config.yaml
hidden_size: 768
num_attention_heads: 3
vocab_size: 8273
norm: "layernorm"
parallel_block: false
init: "uniform"
train_tokens: 913700000
dataset: "wikipedia_en"
MLP neurons of a small language model. Each row is named by its layer, matrix (up: input weights) and neuron, and shows model dimensions 256-319. Each number is 128 + 32 x the weight over its row's rms, rounded and kept within 0 to 255.
After each neuron's rows, "fires on" lists the tokens most often at its 100 highest values on Wikipedia text that the model never trained on.

L3.up587 [145 115 156 124 134 127 129 186  96 143 121 141 198 145 129  79 174  92 141 151  61  79 227 124 104  93  90 157 113 134 120  95 163 140 148 110  91  84 105 165 171 197 150 145 111 156 150 125  87 127 158 150 129 135  85 129 149 149  74 120 119 135  83 186]
fires on: "ic", "ac", "ist", "oc", " Christian", " United"

L3.up1114 [ 52 145 178 154  93 162 115 143 103 100 177 135 102  82  47 185 113 114 154 110 101 127  93 140 133 109  95 149 143 122 148 184 137 142 132 153 137 140 150 161 105 184 136 132 118  99 129 118 147 167 111  92  95 132 151 139 138 147 176  90 133 153  96 111]
fires on: " by", "p", " it", " in", "ily", " ever"

L3.up1804 [110  94 109  28 143  68 115 175 147 108 114 182  97 139 132 172 122 112 136 153 118 177 156 154 167 160 145 123 106 178 113 113 136 104 127  76  92 169 103  86 126 136 125 145 138 151 179 132 146 165  70 115  93 135 115 133 133 145 106 133 102 144  92 202]
fires on: " New", " sub", " trans", " Trans", "ew", " joint"

L3.up68 [ 90  80 164 135 117 136 144 165 148 131  68 103 112 155 117 101 139 126 120 201 144 108 121 196 116  85 124 101 114 111 125 137  99 124 147  91 146 116 123 154 158 205  79 148 100 142 168 111  69  18 109  99 140 146 123 204 136 144 167 170  97  83 103 145]
fires on: " v", "–", " v.", " inj", " over", " 6–"

L3.up1075 [133 190 173  95 135 128 113 123 159 104 131 203 146 145  77 157 129  72 119 151 128  98  99 184 143 152  86 114  90 159 114 100 131  90 130 107 141 113 164 142  83  84 106 107  81 151 128  63 162 108  71  71 109 162  64 134  70 149 125 207 109 128 117 157]
fires on: "l", "m", "===", "ol", "res", "M"

L3.up600 [139  85 142 151 112 136 140 142 150 121  87 130  59 127 104 139 133 161 108  88 124 153 147 157 103 110 122 133 106 148 119  81 153 170  79 114 164 110  91 111 165 143 100 139 189 155 146 112 137 128 144 135 114 119 173 119 126 123  88 104 182 183 172  74]
fires on: " For", " for", "oc", "====", " throughout"

L3.up1436 [152 165 141  82 151 110  85 153 137 135 118 143 134 127 167 134 149  81 141 156 121 111 175 100  99 127 147 149  69 136 123 115 124 131 151 180 156  62 110 172 135 144  85 172 163 167 156  52 130 132 151 110  90 156 120 119 107 109 113  96 171 139 194  74]
fires on: " that", "g", "r", " D", "ar", "d"

L3.up1003 [149  70 121 196 113  89  93  88  52 193 119 115 151  93 163 171 136 122 182 130 135 117 152 101 112  82 136 102 182  81  99 144 106 110  69 120 124 140 130 166 113 109 148 121 147 118 112 132 208 148 128 195 138  92 124 163 157 109 101 133 163 141  99  43]
fires on: " |", " Goals", " %", "ance"

L3.up1004 [100  64 103 137  99 188 121 152 132 138 136  91 105 126 166  99 118 133 132  75 148 123  97 149 102 139 122 139 135 103 108 180 113 124 148 159 151 102 120 154 127 113  89  98  85 123 167 122 129 176 161  99 156 110 145  88 136 113 128 191 110 123 199 147]
fires on: " R", " Ros", "UR", "or", "lic"

L3.up1500 [119  96 130  92 161 122  95 170 135 106 161 143 146 120 129 137  88 116 183 158  95 119 157 121 103 150 114 208 185 146 172  53 150  98 157  66 148  68  99 140 136  85 138 110 182 129 127 186 136  82  84 153 133 164 167  86  82  97 126  97 173 135 104 158]
fires on: " reg", " ret", "g", "ag", " sw", " desc"

L3.up49 [ 85 150 136 160 138  92  82 172 153 199 206 147 144 215 101  97 132 151 128 119 100 138 155  86 120 182 178 149 107 121 111 189  95 139 116  96 112 158 110 100 137 123 154  82 106 156  86 107  92 117 136 128 191  56  87 153 171 118 160 114  95 110 121 223]
fires on: " El", "s", "ial", " Un", "l", "t"

L3.up750 [104 136  96  96 130 131 113 111 117 135 126 145 103 117 115 167 108 111 115 166 110 161 130  70 105 150 101 127 154 100 141 104 187 158 145  96 118 155  60 166  96 182 157 148 141  72 100 152 173 138 111  85 126 159 101 172  99 126 104 121 138 137 149 180]
fires on: "t", "it", "oint", "ot", "ft", "et"

L3.up145 [149 124 176 145 127 118 132 141 139 117  69  71 148 113 121  81  86 135 107 111  75  92 127 129 178 102 103 153 137  41 174 121 169 174 146 104 125  98  94 116 167  90  79  81 121 132 198 153 152 131 125 138 130 153 111 172 142 180 120 158 151 114 139 104]
fires on: " while", " tri", "ra", "hen", "ri"

L3.up432 [115 127  86 131  61 155 166 153 165 122 149  90  98 130  91 131 100  99 110 133 171  81 131 140 116 117 102 106 126 115 132  97 155 168 115 155  94 180 111 142  97  84 133 149 119 115 179 111  90 152 143 139 138  96 179 114 101  95  89 132 168 181 143 123]
fires on: "ot", "t", "it", " lit", " term", "st"

L3.up1886 [108 158 131 107 178 166 125 145 150  85 184 148 113 177 142  99 163 136 124 148 181 184 127 151 127 112  96 153 170 135 156 117 182 102  71 109 118  79 141 135  87 101 155 102 194 143 199 104 146 142 136 158 154 143 126 130 130 125 127 126 154 115 161 125]
fires on: " +", "e", "te", " Be", "art", "'"

L3.up2050 [ 88 138 124 141  45 103 171 144 121 103 132 146 112  92 125 103 183 115 153 132  45 104 149 116  94 136 146  96 136 125 107 122 175 125  98  87 162 155  97  95  99  91 116 125 111 196 132 138 110 178 117  96  97 151 116  85 106  76  55 117 140 119 142 135]
fires on: "-", "ion", " that", "ir", "ent", "ad"

L3.up1035 [ 76  84 107 100 139 111 131 137 132 158 123 163  89 101 118 125 153 196 154 134 156  98 130 153  95  73 148  97 130 113 190 182 103 146 110 148 151 183 147  73  59 133 159 164 119 127 126 178  97  95  87 123 103  77 227 125 128  87 139 144 126 162 123 115]
fires on: " a", "o", " Release", "em", "al"